MLP neurons of a small language model. Each row is named by its layer, matrix (gate and up: input weights) and neuron, and shows model dimensions 96-351. Each number is 128 + 32 x the weight over its row's rms, rounded and kept within 0 to 255. Numbers have three digits each. A neuron's up and down rows have the sign that makes its largest values positive.
After each neuron's rows, "fires in" lists the words (lower case) most often at its 100 highest values on Wikipedia text that the model never trained on.

L10.gate78:104104141144152093086105185108140115139167121142103143123102113130072125182065118147116083098122153118152148164174106146067159179156157139169140085138134102154125132067176142105129135119105119155143147132159133150122159119130132184071191198134137046151024130147109084141133172116075115119145109139146073139145121170082114173116137097118135088134119074141130201118166148157139147114117166146189188116109110104131137106113082129152096087097125124050109134117125108054094101105119062187132097123177155141050140182158101078123126124128136107127178170101075132114108159097166159103154087144060224141044166111057144135070133086147061114131119081111147070158071095161090133144169168141171153136132146122122120109119118131124106182122085108066155151124066091122114087137145103
L10.up78:130125169142118124124151123155196131139159063122115081126100199108144177143151076192079134086109148164131083139092148193134149163172209166110155171090148164086102156099087143218146101165165105130089147087231127135094146118142095130155176131043113098186187125092108063080174137064092109123166144070149193154141132118140178095104105117179115098127109096128119105093119135163127140138114129127109149144108137131126122119119185118107177160174135158140157110136089100141146055096107102116094072107075220151121077132120098155147077090132129134072083110203153146073107163076088135071145175147125126126162153116131147146120091103124128115191119115178085112132159111116107164150128079107185123134089122111148168186192074152139149129120113129139071111116123156137108131117119104
fires in: "to", "1", "100", "2"

L8.gate211:084157111090162119174107108110130140102131106116098162105171123159143111114136183095121129122124158153173136124066081177055167101127117079170159157135119113143115103155123142161109113089120130140124146220097089112135111145108075147146079105120091127120150075128123072216170108209091139167077131075119155150145149094137097198108124076145147134133122104095116100061120121152132141166088084091153124054146098154106132107121128092162089144111177158100097122133172092114173073087047123123154146194143148066149170088111093109178134130124146130118135149160112146113141163108168135180096132116110135161138108116102159108129135147092148159123113124128103184097115162106182065120157081112185147055163105195155108136203180164111148071126102136126104072220070127079137107108174126
L8.up211:155151138122163061143119092104138124156099151115068128144132125142172086152144162106069201147113080182117148092089106134125185112106154102104114142152145147163177129071092110071140154116124100136103096146134145164138163167180104144118135155077145109132137137144161066129103128110148110162118138138104110230135143127118115073103177097089163121123108146177113126139115104101110071190113123108140075113127129140139055126125174084087073105124086133070126169162082133091184132125115153129137073130194111118084156107138139141144190122125169133065086120125138134074127145112047178117113158126113111141119077091139138157113170135173102147120165175145157126058163118131084151154124106135184174139185127095138156107133111064141126066103103130151138180137114170178138127093165111
fires in: "part", "guerchais", "parties"

L3.gate905:149178127103149098120141099096098174114132119115127081094147125159137126102098139191161100112096119113163069135181135105175184078103176146141141131116118123091093116133080137088106094191135149103157081178120127144133064136146129162073144112174083085128098142141141127139112114093183128123115125126118166138186123046163095081172117130041115166086075162155108121101125136172152141104063164176121082092124137131131090130179129107146135090089037115137190101131122111213115080135125131099106134117167145157108128142123120108131158112143103156116125165168160126105102126170139080170111119116147129186099118111075124112115075090165168147145100039096102105141125131103170145088117163167197160113100108097077139118148066115166158139075111095141101084145142110091195117150084167
L3.up905:141199194125178089122159079138095071168113145082180083094142154165150088113131169178098177102107040112129072089176166157060160132128104080136060141123127180111137161091053066150084127122076133137159127169160099159085078138109097144131090157155088180109129156163112105166129176091143141094100095111177151084131103097157156100162159134166146112115157102145041213158122152157143111087086121133104151092117105132149088209115123118075111135134096131124109055093141120143107145168095140113160108148109157135098125084170155086121130124181123112146110105188134074125099142077150105103120109091113161129126053102072087136145121129145196118155171122105139143113113120122196159120113165125150183171145172067102127141119100195139124126092070141083108079152147104151150142101148132
fires in: "her", "gourdou", "my", "mystery", "his", "your"

L7.gate751:124077146127158116154110097089125168133126122117155153154136118147163125165167165096061112109159168102133095116145086135120127141124169150116139077097217202100158183132169084114151171110159086113130142137172134174152195143114099160107084115100108201098160169179090184109124119128155098164103140136136141105144163098132134099160184112120122143124065082125104144127062142114198158138103097154132122117112156137157161153059155109138088114111098069137163086152142166157139176145104111148117136152116102158156066102152136082099121147182129133093133108137103115174097158090126123175106127061088142131055078144119137141116104148153114108159129082144166090182109080125100096163131142185140122106120161146152088141188086160122191124107061112132137091120060101163148124108159129
L7.up751:085079121128118158115112166046116113101141117158115094144139117177107114097128159088106199089096132111090119160135116158108163156136171137111152128090188163120149118164119116097149120121149138161149127096157144169153104119143086178116128077144159129087165108160111141107104067145127126137186151178085151083142195101076104109160132124135075134123152116120149134078029181147167146105136110152147120168138127126139165102107167190149122150128176123089114032150111155118182154135115147147122146077108119152194092128086072156085124065215128146076135118129069043150141134130149175113109124104102139156170070130143132160086111173121116155124175107119138136173091118083113095143095113140107165110084116159189111107140114161148207086124083099151068153096160080155137140150144148
fires in: "in", "early"

L10.gate210:118157164124084102149103175064104154121134074096169124140143141175191128080057158157104114147136128109161122125087114156132112116133150181116176044148126115180128110136178119135135188089155161109065100120125119142163146125104087084151117140132144094138069172103122125104108180112163158139129164075120126076145149164122095158099181125113175198092085136133164167184145143072144132171130197137063121154150153130066093130101149084133126109115133148090132140100101134139102145140096163164098127177118076116121133141116143110099136102146112117163137096088092191130110119178137190219137082110089146113131165113099114102117128100136138131088153114136084101129130171119144130189129150103136127127153147152114091145149074175140142101109122144089174100129098095127097105023126143
L10.up210:138149139072123128155073175080142145120073122131154084186178130179186153124103104136146161135184095153144113123150087135079146152151096200117151077112192134115122070071162161119112131171140096146057129103118164083179139108103123118071093089148153130130090229144171152092108129100101196067117101095146125095111160142123132146078166146110139159111152144160142151200114092141132139166168183132101144130131116122091088075108175123121138089096123161090158152127135091128124170159112084119088085109165134123173136142133170088110142086181119158143129097049093149088128120158115106130147142111105100186155189153176146085118102126132142189126104169129099079167177116114162106155122128131141095180115096126140068145137093155119100125092130142106126106096073130154088118176075074
fires in: "be", "being", "was", "overlap"

L3.gate324:112130069093138121184111129105132127141126112163137124124096117178107085108105144200128107083181176066081105081096101147172097136149096147114154102155075104113192158132059121122100097151043159092155092169129113106091151179095122149105129174124107112146137160136092114132125111159113134107100119107085113177139120136138128166095133126110113097105154167148151125165170093082129115155112131111091131151108161119163111102160164113134098178202074104163093093157174185154075118172202108130100148144187130147076148204121177147094149022120160123155172087189111146112157152106067125130165129120115143114108152169117147162090165144142101129148118119126118121096156138105170163159145120184105063093103112145134126102149152097078148183179167082161155156137082219116099124103104116
L3.up324:131115137148046059063086133093116176123114160110055136153106138144127150055097142084117133139050156104116095139162118071148111113130129111130134125204160127116128161137116174042159126140170104147105131153130126181122127147098078039093093102161109090161114160115066128107120092094176084131172125133083155102115145166091154121075163090154110116104127157175123174156089205116100128101121146120175114167136118194098080106106122160107125130125130095100090133119170150094134120139081174141163137186185157150143097171143104127145154142105134090178015044138085137129130130154143108111136151106135123119129122069144144086096132109135135137114151158194147145145043129191118084138158124078136102097152156167152127097087080106113131132105123117141131163093077129134136084117145101
fires in: "years", "season", "year", "weeks"

L3.gate544:155132105110090095120139150145050118108085096118146112123099160175104117143190095121128100104148200179107145105139083096199111157119148101177082168078093072123138164158092138107118176126134181126109056141146148153142125123181074086197085170063103122101178148143133146127122074138154149124079137102130132107143130129112167111148130113157099134125179160115073164114170129106144137105112193098169146106102079074134140139127091136088179138073068135117143116089184089144200120167116113118156161173190170193161172110073081112157117139127071142138181136179134129116106160105127081109104150092160106133122066143145166091099112120124057181108105080123095112086156130171099125110188098087129131167113054119092109153160084109166127116102135111100122109063167132110124067169161172
L3.up544:142095098141094143147160140169125151153133162163170084082182091086114190122099154149166161139160146112173127120135131117103154118086060160153159125140078095162090165117143112105132097081083116145105111168186091152156114111145168119166121174148130079102135144132157149095094085174085174113136101133045111186102070100122138138095111133138087129130176170156126136137110095122180095096157070109112108119059106115093097154110162118174106118173114089153118092141134146127116131153134113043084162161177133097124118131127111127120123109054163136078162109212147132126094097150143125138179131152086108155193125177088112108157157148102162137144165130098095154151140158112121156092191126119185123130140054082126081186105111099144112140149140096122130183074108156151133134142139073
fires in: "there", "therefore", "luxembourg", "kyrgyzstan", "your"

L6.gate32:105149102114142121099113092172111108115233149106134132111141058132146087147112114097120134130105107116144153088167098118115138177134130102094139122099135168131122106075149124138136144061130134133159133148152092165085178120102075125077116128090145112166123154107132149117118171123137141096114114098094091142094119122134149171149144083121074163075101157156109209112137164059112141059094136131132051105157078073143138073123125144118106210123151107151128135097172103087164153106128119127112133106121135112129066159113158151123103109081089118142128158123157102057102160144145137140120130107173092093126134085137130167058127120102081145070164152156085078117171134133124103156190121129179066159154124145134133130092128160134135116168101195142144081091118171191159091135202150
L6.up32:126116155088129140116093094153119122105108167106125107128153158157112158119129132081152128137145131120146197122116181119158092161061109199168081070130110094134091125113184051096156145153153103125132088126180159131103123117157097131060100088151110177068095127173179113150131104173152138138134197154047099153164192170114140119126090141103110125113135085123137108136110128125142146067170072070129092098125135117133113169128101142184096143163113192080128092144128132160114099125048121076131109152089067169135105153111157148114118130159134086128188135135206159134131088162138119099084117148193112187146127070157146096113143153074153098182106119149133127140083114135157104109131130149132202138070100084105167166123106064151146055198103128099092125134176064145073091045135174
fires in: "first", "next", "second", "third"

L10.gate855:123135087076122120118157158080097133117148122120158110156122132132118121140105144104194161110101053130129145102066176143126096143101138188109148115126163165122198224168166108124178151126166089125063124132131067115092122103084060143124142165110175150099168183134160191117122201136123146079093093121127151137174124110198101157175158100109105128134124100106113162198169121137094169125138135176134105142096067133139148146109126153157045103081084163106160162121096050130147190134140127133157103150132169065138105168121125109176100088105146116112114132122111100134134091152171166147077169094199114073080136095165147107136092123127119103101134155155193118114135099188174118135164103106082120152218128079127125121102186183142133149144143134147147115122162190101138113092151110
L10.up855:077185163160168118087127119107140114167163104069157123088114155122098151141175107123099176088129140163133140143141113150152142124140129125166099144103075191107188135161153096146099125164194130083108155158144156146186105119139117118163136058099081076119061154120080179161109167094085118125151128104111129149146148148131068077115105128102202121142118087152061134091154101058148157081151132128099071127110174117138127090094143119163120114151094169122121078147148104104132061051187168127068102156146064145149149137114067140169127142111128162079130144106194152125110056137073114091163205179107106165097132089159093126113190066173137179135123145099135136137121106117136123130146133208145082177110092142113169111098107163175126058156125091150151127137113149149105123061153135
fires in: "as", "one", "first"

L3.gate192:113147103124157119171160128106110147171095140125156122134176141117080136138159192122117096108157134117162111121113116186167068115129109195089086097083110122137185156142123149115140146158064135079162146149134161179130097179106111065140158186140159113124087079136119189113123120091112095153170088103162075073154141119143081111167148162178098160116135137147137128100139194108122114209138137102152120129165139114117120113138136132151095138128105131112130149103131081165113120159153114132102162147108181101167184102103136129120103075113166106124180154081161183165157148092161109054129108142072134135153115146124116151095232098126103084127118094125131107111091150095121134140170123127123121143109074114123069136128095145164165107146156123102131142091139165074087090040124120
L3.up192:083119143098097150131108143091133137120127102124117095126105172105174094173099118136104137096163105118071184105132168165181144136175157166060086122138106185114101127140160076115105129155144120099148110110133050155146202179144102171134123143077121210084198163171150143093142131096120120142079131126106151109125079153127154122156090091080114170132126161122131127148117052124127140097114119129108138131096114124165113144172109191125139116122063118163129104104170072131124139110104142100147108089185112197124099151033145104093171104115133159096107126149071088081125117130107148150115132149130093133093176114092157159121102128081083167041128109151167100115118106150124058168131117122148144137156126118118135105158181068207193142098207056082111173097163123164109134061083139
fires in: "submarine", "submarines", "battalion", "gps"

L10.gate954:088084073106137101129117160148104183135109151063180083197111070122149162154115098121118095091146125127164112139112140116127119083138126157160074120153185172147106129173077090097157123111158107110136113096118132108076105158168111228132141152194131147100113138141205162148124138092117043112104146147069159103164097131189075137128160124138124187129101148161100165152087105167160145171160151108175098094154099159042139134113204093141202103124157118110086123136160167107131128160076127153119164177121187128160111126151120144122145141131084158132111106181166124072168078137089108096122087121114157099134118111085113146115083076116146136099114119129146109155127100131135168121088087094141159142231124137110156119086157153127144144171159172152107156120140108147158124111146140
L10.up954:112092061091103068058167091156107132129140136139131122157130141131106180105143190093098134100165111236101089093122141177206102175139163095108063098142104093145120058131092140166126111138129118082148107102139107105087126171107124136107140134092121214130105155165112127133157084119133152160156143115085134139129138128085160086206065137165060123149101128149131097119091121146110042123155141129106096142109169068214090081083117166142091104099100139101162157136093103129136116119148171115101094159113172161179138122196149158114115163155129135105177121104077138103155103118171109182118143148116133158141163141077139204108141082098150169077113116085128160127131138119078126146122147089086143124145067100163109115105117129068157119096124129112158103104156096150106122132151086
fires in: "during", "after", "since", "before", "from", "until"

L4.gate612:144140071153181137107131085146095140111145119121122100151079117150145171094149126140075144090165160122131130115159115147174144128179165204124115098142157110133125060165111096112132124155105185081126155144148113123083162107091073140127110125156132156108185174169099102120140114125115139115142162137121051185157119111169135096121111105148110132173116126175108082091151133102133177108089101196100140091117096198142135153127163169113122153133093122093188106100161168123093130175089127127145096132146074152073109157084090126142141104190123121149128149151145141190159130069165140147154183099125103140086059177111072147148126110144136140117152134142107134169174105103133166118142158156088075071086151144081093128112118099112157207104124140113187170137104141156125157092117067
L4.up612:118187085156101138094080137152162078139124145174099125161104100162123127106099131097074158121128188177162155160188081109169121098108106139181140139145149143140185094132040149125053110124136093060163175108177099119123091118148063139105150097138112085150092123130139194142109158105136067123116175148116142160140130115169114075134118123187178134097146161129073128102131110127193145148091115165113190096108182107076176081087157165049147177114106164114113109112136155140123122126127138087117108150153151159169115115154085127104122120131176159088087119131145123170142210113107231130125157079107130084149117198172112120173143126163103121167106140134133112157137096159141140138166147151131175116117100139169139146166069088137099152141090172162121098174124167097142137092084125
fires in: "years", "day", "weeks", "days", "world"

L3.gate466:135132170160086144146083079132110129093101071104079117163143082071101120086120102114134074116102112113136115172150100156087122159179181086148122031099140103133125152125142098111118150125096116094106096138186100149113153112132108146130107086188145115085112184152115153210116100104180150110150127165115190120150125114171107084088053126166148118126088102232140147145159153078103082124092168119177160120156125162085102107138159124158115135125157147164112166120159149093142175141113116068091181107155132138093116085125101147123098127149111055140122202142078152130135144149192139125157149126095091100066106138123070145174145084092140132119139111117157130142141103156092093075134134168156077164101092144114145127128109127099183083149095138156138104174158124128101116177080162
L3.up466:117178179158069117102139103169087043116135143123129076146138090080180100131124164101176148102100094097109107108184109171123081160161114161154128084102135151093114167148111160123079131203098122145112107081158111123127136071191157158165126116115128096140177183115181152198144154063115168124142157141144170127152103189157131107108041091157095123149119144155119129141151187160117122068121168141160140078121141135122138114167132092155134107118099142124134088103153179083147150145096131096104164151122120185123088097142085125170133112183124079160193164134116163177112129088163152145124109158118152126123089123138092182184094051092111158126164066054115123099135126141158126151157127126131106124106118133123149159056092146143142121091141117124066096175174119153111098132094081
fires in: "william", "henry", "edward", "dariusz", "el", "joseph"

L7.gate993:139029108086076191121107088117130152151130165086190147164134108165106142149130185184101159094100096127131092161123116111118146114126247154134147127121143154107195094121174153152101173099132184124069150122168066138126105113166108108167100134140078144126059150162096144126117145189155090100124167163083150156169121090084131085129137129109206208102092097060161160082153140131147171152129105121158144158077127165115160098150114124166085141079112108183107114127124117130141105110114194081162165153145085118119148151097149181102139145136084118150177157073195132144087113145090128098205163161166154138160110095162089119158128067102179090121061124103121155082134107101152093118166135161151141147137168077133129123185185113153157162147146140121135116159122076116166132112157152
L7.up993:104137106190105112101111207135147071100155112132148174112120093151127122106122111145138129085126172134131160092031130060199123140132140181117139153108169134132158105113136189163169111097113063117168155073179130147122190132087140130118159154124107109117139159145121098143071161103153126151148112116163135109071132129115093119113133084074088140143113100112177122158151098137158133151112083135097112072138154122159141163120202109107193139087051128123122113040110067102137151069136138066178163111081128166170111138115069097140150142086182103134138197204179156087190148106097090097094109078149092101172162116104139168085031122139099184115101147145106121090152102127083195148106125101112173182154152146155145134065143101179098148100121113131173137053111176123147109164184166
fires in: "one"

L7.gate246:152119088117124108104118107059123106138129071072153164126121155155124142219149192154056115110098118169135168118133095091085071127103134123110166164147171138100130174154168129109181065145128161053142122125138115141085119142099112122138129119169149132075116131101058185172133120169167148092168123167139116126144123121146058124103103112143141125171123169179173172114097125132140121095105114155108078088142070135138094128161166112170091151115105097093094120162170162145131101125099202107153089120142108133138161164092132119064143140140177145140137128096103092135120201153148127108159109093143097128190163128077133116136156158072157146065117143164127170226152124120135081104169136079171144098119120135107127126135118105102142143116132205111129139140143183099147101128118106
L7.up246:138121132188101133090164125131138125102137084099078103116157178083099120149052134073052117081123107134148172095112126084156099117160141156083095108113137113148095144108107131159177119147180162097153152150121091159127123204110091127164157090133193139104092183108194053096130104125119100128175097179163131048069150116118086120138090127090141153090178116172186095152140129145146122124113148093111138088190125143157170185099151109162123084102103143032151099136138179091119106082128139101144112096142136122158165096083156196102162104123059109115136113172124108154150093186096126131074128083142214101121121097088141120126066164116100100080118085105169141120171124118150091112168146157101124114160132136180092228163119159134169117096160128114153154096162176116095152079153122
fires in: "since", "on", "while", "born", "until", "from"

L6.gate513:150047126142135109123096090138123104141117156125079140123162123155131099146145149150159108113170076188149152120126164081147138144157157177160142085163139152128142062117136102111071117184121129126151066081102081113175141103159093148153123111160097090176082122137100148053085117124119140117154109132142137105130151128123127147066187145118109097078121108138093135158122099105114086129135112126144060180115122104144073101154075119095150124114082137100140130155229147100126137090143143086090170131099112155064075091112121198106115213090113138109121128126143208109082147113105163068126138163136137115112069137093135192185088096142108152108176116154133167179090099147126202159156138153177141152123158066187137096089158150082079164101124125175079090094137094101179154077113090
L6.up513:133100067134125086078125109191193137154140171144114145123149141136126165152148176145170154115119094167079141129089110060175037094093125101138168194162134149118112143118126114158141188229110136143154131167092042139154085084144116130079137175125205201106108125152105169112137099085101112144098143136113095119151113157115183140082182096062109134100064168074167137121090079168126050171104072105170106170083150110132119129154115141097107131125078126071116095158124199140150177121160121134150168112135087123136079147130113150078110176090110115127166093118140134134148146151122163032180132107146106122130150138125148106158138147118137123132147087131150121217111154114128154145118094173167180096108162148116106105110118074108073140047129117136103125114126107121146184118142105
fires in: "1", "4", "5", "2"

L3.gate51:108142103108155135117130139168098129157126078160194143140168102144154117102089167135118165090130088081128102183084091098129103185121129154145104103109118104141096094125105156157131086069176085100143110180125190136110091159097076123135072066122088145107146171171121126125121148077093126159094054167080146142094112132144146140122156127098106176091107144138173139111150162054113134143111097114110077120064069168155113087119187120114167155142050121162116114160149105110083123124139125187165118096164090119158158089174067128095132127146104166065099130161151152105093133118102062135153176117079152174175150115088161153116131110127125139170123059165140084114137145151162134043134110070111112068142126179150119134120125139106149113133160177144122112173130146099116110105192126
L3.up51:126123100164174122109104128133141091120135135135127061104082078141095131142124112189087093128069158105179166064145118092145096162121064104133131068137141102135141075137136169158072081188111163126112150140128142122102165174116168101122120183127111097118104110151125217111191117098110135164134106112123092096099174221155101189175142136114124058137113139093122123166118178106177190100082109174215118101070090064130184065136148154137219160140134122056151110088148170104126137154126083125166121128091145160135202115148133136152126151121120145194138135092091207115130118118114128084186111077113034131133147159109138132168141124149089157151090172158164218126090105116086093125113146127118145086127131128094119108144146128136107110112146089147057103131078155111103118129165146
fires in: "18", "one", "3", "three", "play", "two"

L7.gate285:124174167125114077139119063169103150163138175132149085185130119127181075082153151137160110136148091125114142137171115095079051151135139087185125180115072092102118174159176179094131125109160127090138081121166147173167165115146129131132143054147181136195127136172107142127076164150132139090120131069110131157194117128086097113117146146109118087147081118181142182093075075157125155131166085096107135150161205157211085098113130109160075153177109091109128127111158176130128126185114087155141119109122128167135112126141141143120104127152146095105084131043166181148103105143159081175183159087141165073104047153125103180088133089137175167111145140168069153167105158124166168131161108125169074145101098111113147175176120124088130181120150109126146130138103115167162119155137174
L7.up285:127194138097132085112108115133099152116109170159123102162130136149131096135105126179145138062128149073145108163112080099181096145176119108159150108095126091076141140131140154143170099133146121137041043118137194149167134130093132092142165082174184096161129142139154097155110123135091154117117134133093154185150102126130169129137155141108189113124126101127097150117111116134129140144146127149136219122098187157122149057130101157075095119168086088138101098200181119156158110154162109180128063110171157129124077136186134134148133104116114054124080112138135159156155131128140153150176124153131135147121122181185157134108179144113148198075090096109092147071155127117126128104077157095130160183174132127055108103158143136111067169135137089157171178091111175146119148121105124
fires in: "series", "district", "season", "no", "year", "january"

L10.gate794:095103148159125156124164164149138177069135162147148161187172052086158120170213197164153118164148107128129130092120085162124116132149144112103074119160143106023182108094160148133063089143154142123140103122111158118086140097132178156147144117157161139113166162098051152163122089103122094143106102129126135120088125097074164112108129166098146146148139122115082204177118122103096119120150114160164135155157177117113101143071126070162223095192146112122134107119102081096154148165016128145124135146106136142106144189089121120150134126115160111021109131152149152128121160132123089126170110122129124119121091170144105131123141109173144114150137082117088098098161143130077101102102122221136161167135148157148137138064082147164182162131115156078183156145119146110150133125118210
L10.up794:199136124134138126071143098217130181136088125125147100154104144100110118187118168146108144116153097148114151156133062083152121080111182141098127124128166119143150110114106131169077135096054103120218102120136135113132156147230114158049092107076207106077077134121098075112158139136141101142137178149076095158126078123146172117062087103105076137120118139133189156123125159184061139117109096163163097104121191144087085120084178131128164162094146138152148182160091093167091163117135163086137134151182144104173098097058153136107145137094185109121067104120102118129038162093207121121129163127137135119106164148074125117132122121144161081095090065135097138118086137128125083104089164104137134127196141113113115109175143167144147126073165155133153099097116132180136141134131117
fires in: "over", "with", "for", "about"

L7.gate249:101092081161161114121111085105081121086125147086123159141108149148127087119125091113078104161119117123141155102119149088102150177140077148105102143112118116105144201157180074092126165102097132139169102076126104140154170128082105149122108141145125099125135187149117133162090167100095173105119121153138155104169102108172143098167122121172114092069113147135148143104126126088110170142132083177154161118148062163153113123144093075164147157174099076144124098138150111156221112176156131165081047168126052214096073134117101143140143138130193116090113123129114148179172123141143110144183105063102114108133058100175116112159114107065110105123098160204172089108084160141166204136178163125180072128074118106153183193073059162181147119139141196114115123086157082149137103065157122
L7.up249:173115125094114097094130116115142153163143157084118088092090116101122068150139133134129197158146139089150153131171114149120119212122095091167097069161204154161175138156160119114131088087127173149127109149113123124117165087101125143116160155139100130143130144119098094169093061136133161082134116133136161146193098126184161089092162130118094102115093106165125154104186063163166184096075138152107106094149151141184155088089097151171156118088089134188150180142121146120094145133120112129092116090114103130149108159191116127103139177154110132138181192120112091094176140127105101153145189145127125108145124073138120125103149147153066088071114079139097061171121086122136149113095108101103143090141114084166135165121125125075207073099119184099175147115097159110148130113136135
fires in: "most", "first", "early", "personal", "construction", "life"

L6.gate975:042129109085127115124152137170117130088173124112094096115151136110162093120162175104130172140151149149177109131165126104134155111102170128145140142111107058109164148143114192186122102096190155113119134182081133164166179135127137173064107094154134104107135060103126111128145140123158117109111099153120136154161125070113104122110156118149167086116127182178105134123164143176150108088125162133132144135161132151095131130155154057112165153106131069089126144092178099090179070140108073148132113159132138110134091164206141197082154143135096125084158121138201096067114148115113059146103133094079102143135070157076137135117049123162177235086091113229148151138107117126126108144196152124148095088118117099201118133043124149156120148143120110154140088076128124142140112101091137
L6.up975:098126103129111087083112193145186101113096138102120111119124157111177129152136115130080116137158136170140101142146155129062128202157126123090126105136129075067152167119097127150195072122115167126118123095110076138141196120132121195092117170152137195132114095139132152149122129074133114150111125142129085145174154122094086155141137101099126117140115143124122135165150145124173152201140103160144205115122156134150113146183145142148210172151126099062143101148157140156187103145113117102126138107067136127182168136160068100065145129086141159149090208156174130117127100146121117111107155130136155078182089063117092128088150158119111170094165072132159167132157144084139136129106152144113106132134102143178167106059093158149075157176175143143105105095133060130175124135135119
fires in: "after", "until", "since", "before", "12"

L3.gate486:152088106066127119127151125153178123126092113139125115118186108129142146128172159179155121159140084105115146141223070128129126115081144140191136147168117115149147111087112144149081131083163143061123176121122064181076085164068115089178098125170127087106144088126133116091188153101121158207177132154141140138140145120139133175114116120157094148125142095115099130188121162099111171149128164121095076075158079184135129089164145040092084148101144071144160096154149126144152183119125186093081149162097047102067129137143087108100104127080117116152129168169179072079135152134137134100173137097145124080096105159096123206191145069181161115151109116098105136110120145111086143100123105083125162149111089110075170117159160128119139110133106153122160107130140142071177123086150161
L3.up486:082059102098118087126147129155129128118162117153130171183155112079146176131110109118149108138164144100162143133189167106144103095104127192134087168155127053094168127059196138171096177140137112131181129168175070171096093153108131065129080141173088106116126110095169114099138130124081162152212148083156117135104126121106147149096116139130073140107144158130119150167138150158076180140203105096102103140159089115092178100156143082095090164095159078144217100170130164163167169142157113117094180161094059116107116136104137181112145098089099077169103161168201066139169061157161154159136089076141109120145115131110143168187140060180146074080123069100101155095153113119104119150115100106109140120090134133103140155134182126101182137084133129134140142066102123143111179122133135
fires in: "long", "small", "large", "notable", "strong", "great"